Weights of a small transformer language model: vocabulary 8192.
MLP neurons of a small language model. Each row is named by its layer, matrix (gate and up: input weights) and neuron, and shows model dimensions 128-191. Each number is 50 + 15 x the weight over its row's rms, rounded and kept within 0 to 99. A neuron's up and down rows have the sign that makes its largest values positive.
A block is one neuron, or neurons of one layer that tend to fire together. Before each block is what it responds to, as a language model described it from the Wikipedia text at the highest values.

Possessive pronouns like his, her, its, and 's, mostly in biographies after "until", "after", "following", or "received", preceding an event noun such as death, return, retirement, Ph.D.; also some mid-word fragments.
L10.gate31:26 60 15 34 59 64 60 56 37 48 44 50 73 57 53 39 56 27 59 53 65 46 49 44 66 36 32 42 61 52 68 37 75 56 26 66 71 41 65 36 77 52 67 34 77 31 27 68 31 56 89 61 57 31 64 53 56 29 60 42 46 12 55 65
L10.up31:66 52 57 62 51 71 58 46 55 51 24 35 80 64 47 38 35 77 43 49 30 56 63 49 61 68 65 56 22 50 41 56 47 56 40 23 40 43 37 63 42 22 52 55 47 47 46 54 70 29 50 48 54 61 57 58 72 53 45 55 23 53 18 39
L10.gate86:59 44 45 78 50 47 44 64 50 42 58 54 56 66 49 39 51 63 52 44 82 54 78 47 71 53 60 52 22 36 42 52 54 61 41 33 77 16 41 67 66 39 67 44 32 29 47 38 10 45 34 65 42 48 41 61 35 50 42 39 31 70 84 58
L10.up86:42 59 22 73 47 71 48 33 56 53 29 59 58 33 53 29 42 58 41 45 81 43 63 51 41 49 56 58 35 34 47 33 43 52 41 53 72 46 34 46 52 44 70 63 55 64 53 61 54 07 38 48 53 60 26 73 36 49 38 47 65 39 69 49
L10.gate161:67 64 54 55 56 83 67 73 46 51 57 45 69 40 66 52 61 50 53 49 71 27 65 58 78 26 40 36 42 29 53 40 35 55 51 62 74 37 67 56 41 22 73 26 22 40 27 60 37 57 75 45 46 43 50 17 67 50 17 44 68 28 70 56
L10.up161:33 53 62 49 46 39 24 27 56 38 66 57 52 00 48 50 58 61 56 56 65 76 37 61 38 41 38 34 49 25 33 74 66 43 31 54 42 59 45 41 45 10 56 57 80 44 62 54 62 31 51 65 67 85 63 64 48 45 46 46 70 61 32 42
L10.gate229:09 63 27 00 93 26 37 34 57 48 45 27 66 34 52 23 42 45 23 55 37 50 48 84 28 54 15 45 39 60 45 40 47 48 59 41 20 43 59 39 54 60 37 43 48 61 37 82 63 44 69 53 72 56 61 62 72 51 71 68 56 74 45 64
L10.up229:43 37 38 43 74 63 36 33 39 54 20 55 73 59 56 37 48 22 51 74 44 63 53 40 43 48 46 69 78 50 53 50 26 46 47 51 38 57 54 61 58 25 60 77 35 62 41 49 68 22 60 56 46 56 53 18 37 33 61 63 56 71 39 72
L10.gate239:47 48 60 55 47 36 48 37 35 32 53 52 67 32 47 30 50 63 51 53 36 44 72 44 50 12 37 50 40 34 50 27 77 36 35 55 86 43 23 36 31 50 60 59 41 51 67 74 29 30 64 39 40 59 37 85 51 45 45 35 55 61 68 48
L10.up239:50 50 55 67 37 75 36 62 46 62 75 15 32 31 56 45 53 45 43 51 50 36 79 51 54 15 71 64 36 42 29 73 36 47 60 48 86 05 72 51 32 59 87 75 75 59 47 44 66 50 61 32 64 54 33 50 49 33 42 36 45 42 36 54
L10.gate725:32 25 33 48 39 48 80 72 52 50 47 57 54 73 66 39 57 50 57 40 55 58 44 29 66 35 35 32 46 33 60 48 52 53 31 61 30 62 61 48 34 63 39 65 49 23 59 47 45 22 61 39 54 44 53 44 48 68 39 36 58 51 50 43
L10.up725:76 49 26 51 44 82 80 47 32 46 54 43 56 48 66 60 67 50 45 45 85 69 66 29 46 63 40 11 66 35 56 27 38 46 84 56 61 91 68 31 49 19 46 17 57 52 33 67 66 49 40 51 67 57 50 56 62 58 44 24 55 57 57 59
L10.gate864:40 34 39 54 63 39 75 52 42 28 31 47 42 44 39 52 46 36 48 44 54 56 54 53 57 29 59 22 35 72 35 59 64 64 41 56 32 53 43 52 10 94 60 62 76 60 22 73 41 46 56 52 41 67 68 76 71 62 53 26 49 72 68 69
L10.up864:54 29 52 45 42 21 36 73 52 63 57 58 45 26 57 45 58 50 68 60 80 26 61 30 82 59 50 65 79 56 64 41 43 75 50 60 52 68 80 63 39 44 53 42 43 99 40 65 68 52 54 42 69 45 54 60 50 63 55 65 36 63 62 73
L10.gate932:50 36 45 62 42 42 56 48 44 69 69 65 42 83 69 51 40 55 28 69 51 53 41 41 52 54 47 53 47 35 30 63 36 63 63 52 69 26 58 49 33 69 65 28 45 49 62 60 25 58 67 53 62 17 34 68 47 48 54 33 55 39 78 46
L10.up932:66 26 44 50 49 38 48 58 65 47 49 51 64 43 64 46 42 34 31 74 21 85 59 40 62 37 63 39 78 45 47 36 53 89 51 27 50 26 74 36 65 36 43 30 45 47 45 29 51 46 39 17 57 30 62 53 64 21 50 29 60 50 27 54

Token right after a person's full name, mostly a comma, was, and or also, in name lists, cast/credit tables and biographies; also nationality codes (IRI, FIN, AUS) after athlete names.
L5.gate528:54 49 42 61 79 59 46 60 29 41 64 38 40 42 55 39 24 62 47 45 53 70 40 44 62 51 37 40 43 44 52 55 41 39 61 45 54 50 38 43 35 45 17 38 32 56 37 29 42 75 43 53 25 70 59 27 33 90 44 65 45 42 55 74
L5.up528:42 41 46 61 48 68 37 64 47 62 44 46 74 44 41 55 68 53 57 84 61 61 50 41 74 61 24 18 54 31 45 39 54 32 56 46 44 47 68 42 34 51 67 48 36 49 54 34 66 45 35 52 64 49 27 41 61 28 63 28 56 31 80 67
L5.gate611:45 55 61 59 58 46 49 62 30 55 45 19 64 58 59 28 52 35 42 81 53 64 62 65 66 52 40 35 64 51 33 38 55 38 54 47 28 57 44 59 18 36 67 34 45 32 58 47 54 60 39 45 28 64 63 46 56 54 47 43 32 46 59 34
L5.up611:48 32 21 36 55 89 33 71 58 69 50 43 39 37 75 12 38 60 66 57 37 58 64 48 69 64 34 58 76 48 32 45 51 56 51 43 30 67 37 33 58 66 55 46 45 70 64 38 49 48 55 53 37 70 62 22 71 49 54 59 26 35 58 67

Punctuation that splits fields or name parts in tables, LaTeX and codes, often before digits: table pipes, subscript commas, hyphens (A-2, al-Ta'i).
L10.gate133:45 42 25 54 83 72 52 50 50 51 78 50 72 45 49 53 43 26 50 42 54 63 49 39 09 43 56 60 35 49 49 73 46 60 53 50 50 36 51 57 33 38 78 71 45 50 44 67 78 52 36 70 50 51 46 48 56 65 53 44 46 27 45 63
L10.up133:61 27 38 27 51 60 52 58 69 52 53 21 73 78 50 36 61 41 53 46 71 38 66 49 74 40 46 61 46 49 70 49 58 77 46 60 46 51 31 38 62 22 41 49 27 27 90 42 36 46 42 61 75 55 41 55 34 43 51 67 44 70 50 43
L10.gate248:48 58 53 49 64 65 48 64 71 38 48 49 56 53 51 86 55 42 46 50 38 51 79 25 46 47 50 54 63 60 44 60 42 53 65 73 54 57 28 61 52 61 35 29 53 47 62 29 51 77 37 26 31 51 69 65 66 65 55 47 40 41 52 48
L10.up248:49 25 62 56 51 37 54 64 69 45 56 61 56 46 52 50 49 48 25 60 45 47 39 46 27 69 39 97 53 32 54 37 63 61 54 52 56 61 29 56 54 72 45 48 53 67 53 35 40 64 58 55 53 91 62 62 57 54 35 53 57 49 43 85
L10.gate259:47 80 43 77 55 47 61 44 63 48 43 76 73 45 53 39 46 48 64 53 65 52 16 24 71 63 42 35 58 35 52 27 52 57 48 41 51 54 46 48 64 40 40 57 23 65 81 31 45 18 70 47 43 73 55 44 67 37 33 55 38 68 49 59
L10.up259:54 35 53 49 47 54 50 62 83 57 53 52 40 44 46 28 20 53 56 34 25 47 46 48 60 86 55 45 61 44 27 49 56 59 59 79 50 28 77 45 83 61 39 37 43 70 51 43 27 48 56 38 40 47 29 54 59 76 43 55 40 36 62 67
L10.gate392:59 64 69 51 47 50 38 41 57 45 43 42 89 50 35 35 54 36 56 60 30 41 73 49 67 39 48 57 66 52 63 52 41 46 59 76 74 73 64 71 39 65 49 55 41 07 87 63 61 65 66 39 23 57 45 78 75 51 58 48 75 62 59 74
L10.up392:48 37 58 29 43 82 44 61 64 49 69 27 55 37 76 64 60 72 80 55 47 48 66 35 36 38 60 42 67 52 77 46 36 49 47 63 30 57 57 61 53 15 59 28 49 20 42 43 47 63 48 44 65 44 32 30 59 55 65 40 61 69 54 53
L10.gate718:66 30 37 61 46 54 63 22 68 59 75 07 76 56 24 33 54 20 81 73 64 56 62 52 28 67 45 56 61 50 53 34 62 48 35 51 77 58 47 34 51 48 56 53 59 51 48 47 30 41 75 37 36 63 67 82 51 52 73 52 64 49 22 53
L10.up718:63 55 68 64 41 46 42 62 61 55 64 58 50 43 70 39 40 32 31 61 50 17 51 49 60 42 40 59 71 41 53 56 60 45 36 51 62 41 71 49 68 51 68 57 50 44 52 47 38 44 44 38 53 69 66 73 82 54 55 61 60 64 70 49
L10.gate720:71 37 50 63 39 54 34 34 50 79 53 53 75 53 51 66 38 88 76 44 47 52 60 15 49 40 31 70 76 43 75 62 64 55 56 52 67 48 51 59 55 77 65 55 37 42 41 47 43 72 46 54 43 43 36 21 65 46 25 62 53 84 58 95
L10.up720:41 06 43 58 57 46 45 54 69 36 48 37 62 71 27 67 73 56 36 40 49 31 56 46 25 60 39 55 59 61 63 34 52 62 48 42 57 32 31 99 43 50 60 37 39 30 78 46 47 34 58 54 36 59 47 80 42 42 54 40 54 53 49 53
L10.gate886:46 69 29 54 47 55 70 11 64 44 11 79 42 65 37 45 38 70 66 39 31 50 44 48 48 57 52 57 45 46 68 46 66 37 43 37 39 36 22 10 42 58 53 19 49 60 58 21 62 67 61 56 57 62 24 62 44 18 42 31 39 34 63 75
L10.up886:42 58 61 53 55 39 43 57 62 37 23 43 46 64 82 70 70 34 44 43 71 50 81 49 48 52 32 31 81 78 39 19 46 38 29 64 46 57 27 54 16 50 48 45 58 55 49 33 47 57 41 44 71 82 12 85 62 37 55 43 40 58 38 43
L10.gate987:55 46 22 66 42 67 39 59 61 51 74 27 74 52 33 56 25 48 56 22 64 88 60 59 43 32 59 47 44 35 78 51 41 49 50 58 72 43 39 54 71 35 56 54 38 52 62 49 68 50 52 63 49 37 40 31 55 57 41 46 51 46 43 42
L10.up987:48 44 43 83 67 72 47 64 30 26 70 31 53 74 21 45 56 57 42 56 47 82 83 43 56 26 50 50 42 66 80 65 56 59 44 51 72 73 29 90 50 23 49 34 45 38 41 45 76 42 45 63 53 48 35 51 43 47 19 55 34 55 44 59

Tokens that continue an unfinished word or name: mostly the hyphen in Arabic al-names (al-Sham, al-Assad), abbreviation periods (Dr., U.S., Rev.), and mid-word pieces (v-ul-nerable).
L3.gate106:52 52 56 30 42 43 38 39 30 58 35 68 34 58 26 74 07 56 39 59 47 50 54 82 24 56 47 52 82 37 73 73 45 40 57 36 43 24 46 39 47 73 33 58 50 50 71 55 42 51 61 47 53 64 50 74 43 19 42 09 45 61 57 38
L3.up106:60 95 58 68 52 48 17 68 48 67 67 50 60 37 50 32 64 47 50 60 34 64 53 54 63 59 46 45 48 39 31 54 52 67 33 46 88 28 47 63 72 38 64 45 71 61 46 32 35 62 27 57 37 52 69 42 32 31 57 27 66 77 52 44
L3.gate356:31 46 52 18 37 58 45 29 28 72 84 51 40 26 15 67 46 42 54 67 52 48 48 35 44 50 66 41 61 70 62 44 63 71 58 59 36 39 28 75 68 23 62 29 26 41 45 41 31 47 36 42 77 48 41 62 46 43 53 50 40 42 48 58
L3.up356:38 78 63 55 53 39 75 38 53 66 60 44 58 60 43 59 33 58 56 57 62 47 49 43 50 52 65 53 67 54 54 39 33 21 64 43 49 62 32 76 67 57 48 29 42 32 36 66 19 46 20 70 52 61 72 42 56 25 50 38 43 39 32 24
L3.gate615:56 61 42 35 62 57 38 81 69 62 48 43 56 40 50 39 22 43 62 75 37 53 63 67 47 44 79 60 31 54 48 41 40 30 56 51 33 61 33 45 37 63 88 14 82 59 71 26 46 55 63 59 64 64 68 50 58 37 38 57 50 57 30 54
L3.up615:52 62 21 37 53 63 86 20 35 71 33 57 39 54 46 67 70 38 62 43 49 49 61 59 85 19 25 35 48 60 56 59 50 50 74 47 53 64 55 19 49 74 56 61 60 52 61 24 45 19 39 64 38 33 59 40 41 61 31 47 93 63 74 38
L3.gate682:59 69 54 63 46 55 39 37 49 49 32 26 65 58 58 43 47 52 45 61 34 50 63 50 55 35 37 73 19 72 33 47 62 18 38 76 43 43 85 50 46 79 41 49 54 09 69 53 70 82 45 59 27 59 68 47 54 42 35 56 48 47 33 67
L3.up682:64 55 58 47 61 64 44 65 72 33 31 58 38 55 38 58 31 48 22 67 58 50 68 58 61 67 51 68 56 70 57 28 73 43 62 17 28 40 75 41 54 43 66 53 55 37 61 63 35 63 55 62 67 54 56 58 41 34 51 25 52 47 80 39

Connective tokens linking two items in a range, change or list, mostly "to" after "from X" (from yellow to magenta, 2 percent to 12), plus and, commas, list dashes and table pipes.
L5.gate243:54 20 65 27 45 27 71 55 45 45 49 61 55 32 63 72 42 45 51 25 23 48 49 21 66 74 47 48 20 70 55 56 62 39 54 45 38 55 67 40 70 49 56 62 40 44 22 28 20 54 58 43 48 48 60 51 53 54 58 51 47 71 48 46
L5.up243:47 33 59 61 53 51 48 37 60 48 70 50 52 57 70 23 30 59 44 46 36 50 54 54 45 43 63 53 59 50 57 30 50 50 45 49 48 75 75 73 56 38 23 26 34 39 33 60 45 63 52 53 32 68 51 77 50 82 61 46 37 53 67 36
L5.gate953:37 43 54 39 30 71 64 46 46 54 68 34 42 61 53 90 16 61 45 59 35 52 60 13 53 54 67 71 51 63 37 34 57 56 53 85 59 53 53 50 57 55 57 37 30 50 37 45 43 43 21 58 70 43 40 69 52 43 57 44 28 45 25 50
L5.up953:62 42 82 70 47 45 71 50 69 86 43 54 62 56 65 62 28 56 39 20 46 48 67 43 61 64 65 42 68 54 28 58 61 74 36 36 59 28 55 73 45 43 57 12 41 37 55 64 51 65 49 43 65 42 23 48 40 49 57 50 45 58 64 59

Second piece of a word split into several tokens, often names or uncommon spellings, as in Wi-ere-n, Su-ici-de, Si-eg-el, Ki-er-kegaard.
L3.gate126:34 34 28 08 36 57 50 56 70 34 40 39 35 51 38 52 62 45 44 51 45 39 40 73 47 31 60 51 57 74 42 62 42 54 80 47 39 43 52 47 26 56 63 66 52 64 30 64 45 36 24 15 40 56 60 32 15 59 77 22 27 40 59 71
L3.up126:52 38 23 46 57 63 50 49 34 50 90 56 28 34 36 58 39 44 49 54 45 38 30 65 59 37 43 45 39 41 27 53 27 54 51 51 59 69 35 77 68 82 80 49 61 56 45 32 27 54 38 60 60 44 44 69 38 54 54 56 61 71 56 92
L3.gate199:48 52 30 49 64 51 52 66 52 48 76 52 39 37 40 69 67 67 27 74 35 47 60 42 54 78 50 60 56 50 42 61 63 77 55 61 18 54 36 73 51 63 49 75 28 63 47 48 47 45 39 76 33 49 37 45 48 45 49 56 40 58 32 58
L3.up199:27 72 60 46 45 31 26 51 46 59 41 45 51 38 69 87 60 47 64 34 35 21 51 62 63 64 51 35 55 81 55 33 27 32 04 67 57 20 62 27 58 56 43 70 43 63 44 44 34 59 41 55 35 40 84 33 38 40 73 56 42 23 56 57
L3.gate904:60 28 55 61 81 23 25 61 37 53 46 50 60 44 61 87 49 59 59 44 51 49 57 57 66 62 67 27 49 42 67 60 57 71 36 26 45 50 75 52 39 73 79 57 91 43 45 70 08 45 48 41 56 20 90 47 52 50 24 49 34 54 41 46
L3.up904:51 34 39 21 26 69 61 77 45 31 54 45 52 50 30 55 49 63 48 61 42 60 44 50 37 47 59 27 63 49 51 63 52 56 68 37 23 70 22 39 40 76 84 19 69 28 47 43 34 43 52 72 40 46 58 41 38 57 33 49 72 65 30 43
L3.gate919:65 23 51 47 51 63 37 57 27 52 51 54 76 40 52 65 44 14 31 57 69 71 59 52 30 52 56 28 62 57 33 27 50 38 72 26 64 49 37 65 57 50 58 65 32 30 68 48 17 53 63 49 61 62 64 51 81 50 42 34 51 26 22 39
L3.up919:51 36 53 47 57 52 53 61 53 29 70 56 68 53 58 59 39 82 63 61 43 66 54 65 53 37 49 94 67 43 55 33 34 55 46 38 47 46 59 79 65 40 58 42 53 36 24 47 74 50 38 51 21 44 43 54 29 58 34 34 42 31 37 50

Commas, is, was, or as right after a person or thing's name that open a description of it, such as Harrison, a; Teretiopsis is a; served as an.
L10.gate292:46 56 65 56 32 51 57 29 72 50 36 59 50 57 52 63 62 31 38 42 14 44 39 60 63 36 46 34 55 24 47 39 25 65 43 53 48 54 35 42 45 35 74 67 88 62 91 42 35 76 56 42 42 44 37 40 49 68 32 48 33 07 50 42
L10.up292:57 56 53 77 74 57 65 17 33 48 37 41 43 75 55 59 66 48 61 47 44 60 34 39 61 60 51 54 50 62 46 37 43 68 33 69 80 46 60 52 18 38 33 60 66 27 44 61 47 62 52 23 33 45 34 39 44 38 48 25 56 56 81 61
L10.gate367:74 69 62 62 37 49 28 35 09 62 61 58 56 37 61 41 68 63 64 35 75 85 58 71 63 58 65 51 49 57 36 49 43 48 23 39 47 31 47 45 60 50 69 63 77 49 61 62 58 57 28 28 30 75 54 49 67 37 32 35 76 56 60 57
L10.up367:74 31 30 55 37 51 64 48 34 57 45 42 79 25 49 27 62 75 28 43 65 70 35 64 66 72 34 31 46 89 46 54 40 40 33 55 80 05 57 30 48 33 43 49 39 43 44 44 46 73 48 40 45 58 47 44 33 44 53 64 33 55 59 61
L10.gate369:54 53 56 28 61 49 62 69 35 28 44 24 62 67 37 95 38 62 02 62 13 56 37 45 76 45 51 34 39 39 43 61 35 65 50 42 44 44 50 62 51 66 36 57 80 35 34 48 43 43 45 43 39 69 55 31 66 55 53 70 68 33 52 48
L10.up369:46 19 66 28 70 58 40 77 67 35 43 09 53 60 49 72 58 48 58 29 40 54 62 33 51 54 66 50 59 50 65 68 62 58 38 17 40 39 52 60 51 35 40 51 26 38 78 52 40 51 52 33 56 60 44 08 68 60 50 72 43 60 51 39
L10.gate594:52 40 61 25 47 66 51 47 33 67 42 39 51 47 69 70 68 43 55 55 39 64 65 35 47 66 50 37 49 64 39 46 20 47 65 35 45 31 65 59 48 49 55 75 44 54 53 53 62 60 49 45 59 61 37 43 55 63 48 50 52 30 48 34
L10.up594:35 28 51 65 57 31 42 29 30 53 38 68 48 73 45 24 80 33 53 65 33 27 44 32 45 34 53 50 52 40 50 56 48 47 61 46 28 48 65 39 50 28 74 41 45 67 34 36 44 64 61 55 44 44 63 62 52 39 58 28 74 56 77 39
L10.gate758:69 47 67 45 37 73 46 32 42 29 34 33 53 48 47 73 43 49 60 71 59 86 55 60 70 63 22 39 52 68 48 71 72 37 61 75 50 34 63 19 22 34 32 61 84 82 33 34 56 32 60 42 52 40 36 42 57 24 39 48 44 26 32 19
L10.up758:45 44 75 67 30 63 77 35 62 44 34 78 52 62 48 75 58 44 48 50 31 39 34 64 53 58 38 37 68 59 67 64 69 35 53 41 69 52 32 65 49 28 54 62 72 42 66 21 61 38 42 45 64 46 39 38 28 67 51 48 56 35 72 65
L10.gate892:26 30 54 35 70 46 74 30 57 72 44 56 67 53 63 39 55 43 24 53 65 42 59 40 62 63 64 60 45 49 37 49 61 24 03 58 55 40 31 59 64 77 55 40 43 62 61 48 41 33 58 45 62 59 54 47 37 44 50 72 43 60 58 78
L10.up892:41 55 75 41 23 47 48 59 53 41 69 55 55 26 46 72 66 27 40 73 45 58 25 49 19 44 37 34 30 61 64 63 31 59 45 60 58 51 67 45 24 68 29 57 38 65 36 52 48 53 55 55 63 76 79 38 78 34 46 77 72 45 49 47
L10.gate1011:53 49 57 67 43 74 58 62 26 24 58 50 36 40 62 64 11 67 37 48 44 24 72 49 39 59 47 42 75 53 61 71 39 58 25 73 28 62 41 52 50 50 71 45 41 51 66 41 61 37 38 62 60 55 60 57 36 57 54 37 34 47 71 56
L10.up1011:75 49 58 32 74 30 36 65 23 41 55 61 41 74 40 48 69 54 49 44 42 38 35 46 28 60 57 49 17 33 19 72 44 40 33 40 12 41 39 58 44 22 49 64 36 59 63 34 32 49 57 55 46 27 50 48 48 41 35 34 58 49 58 32
L10.gate1022:60 51 61 70 47 13 64 65 57 54 24 48 86 49 46 56 32 38 60 68 52 69 43 25 49 33 41 38 27 67 52 51 62 54 44 60 71 47 37 43 50 64 63 39 44 60 40 65 44 37 36 77 38 43 59 62 55 65 59 50 63 34 63 62
L10.up1022:43 60 25 68 53 31 33 22 55 60 68 66 39 60 36 49 52 29 82 57 45 57 51 42 53 50 27 65 56 45 65 63 57 75 33 68 39 21 65 68 53 47 55 53 40 60 38 44 40 73 38 49 56 32 52 34 70 62 53 25 59 21 63 50

Fires on "part" after "as/was" (as part of, was part of) and on "as" phrases: as well, as a, as far, as a result.
L3.gate400:29 47 67 51 74 53 19 40 57 60 46 21 50 52 46 41 28 36 39 66 51 62 45 69 64 55 34 65 64 43 51 52 30 69 12 61 39 59 44 61 67 47 21 37 47 44 49 64 69 53 48 49 62 65 60 69 35 53 74 65 43 56 49 48
L3.up400:80 34 43 55 45 38 49 49 60 64 24 36 51 57 53 68 50 48 48 25 56 62 42 40 36 63 35 39 46 56 66 41 38 58 41 58 53 28 38 39 74 48 01 28 30 57 52 68 56 60 25 56 27 39 38 30 75 50 71 76 48 23 40 51
L3.gate428:34 36 62 51 69 41 49 72 46 61 35 62 60 31 50 41 29 49 41 72 60 26 53 37 46 52 49 29 41 34 65 93 75 61 51 57 48 44 58 62 48 37 70 60 51 29 65 77 59 45 64 26 46 48 68 20 53 48 54 56 42 60 53 41
L3.up428:55 33 25 58 70 30 40 33 69 65 65 11 57 80 38 14 42 32 42 31 36 32 55 59 69 47 57 27 46 81 72 67 57 69 48 70 57 51 48 38 62 34 71 66 41 48 68 40 73 63 56 29 75 44 45 48 57 26 70 42 47 69 45 56
L3.gate580:44 51 38 74 64 55 74 49 51 54 16 55 45 58 49 36 66 28 66 63 57 80 63 25 62 65 44 53 42 39 50 59 52 56 47 37 74 74 61 41 56 40 66 53 53 48 43 48 43 54 52 21 43 53 57 29 66 57 34 55 62 59 60 46
L3.up580:63 45 41 64 50 34 31 50 29 63 54 66 63 39 64 25 27 27 54 48 50 38 73 38 43 24 31 30 14 47 47 43 58 56 86 64 47 65 67 34 49 35 27 66 59 35 64 26 57 39 47 60 64 83 60 25 46 68 17 76 49 41 42 33
L3.gate701:34 49 53 37 55 61 56 45 54 55 56 58 49 54 49 52 44 59 45 37 39 45 75 64 53 60 62 57 39 40 71 43 39 57 47 89 63 38 52 79 45 55 59 28 50 46 57 43 65 55 63 63 60 40 51 58 47 36 74 68 63 57 44 63
L3.up701:48 40 45 63 72 24 27 69 29 80 53 73 62 53 52 51 65 23 81 53 74 45 72 57 74 35 50 38 61 32 15 40 30 59 79 55 39 34 46 70 68 69 55 68 43 41 34 75 70 49 37 68 37 45 37 65 35 58 25 35 57 41 67 44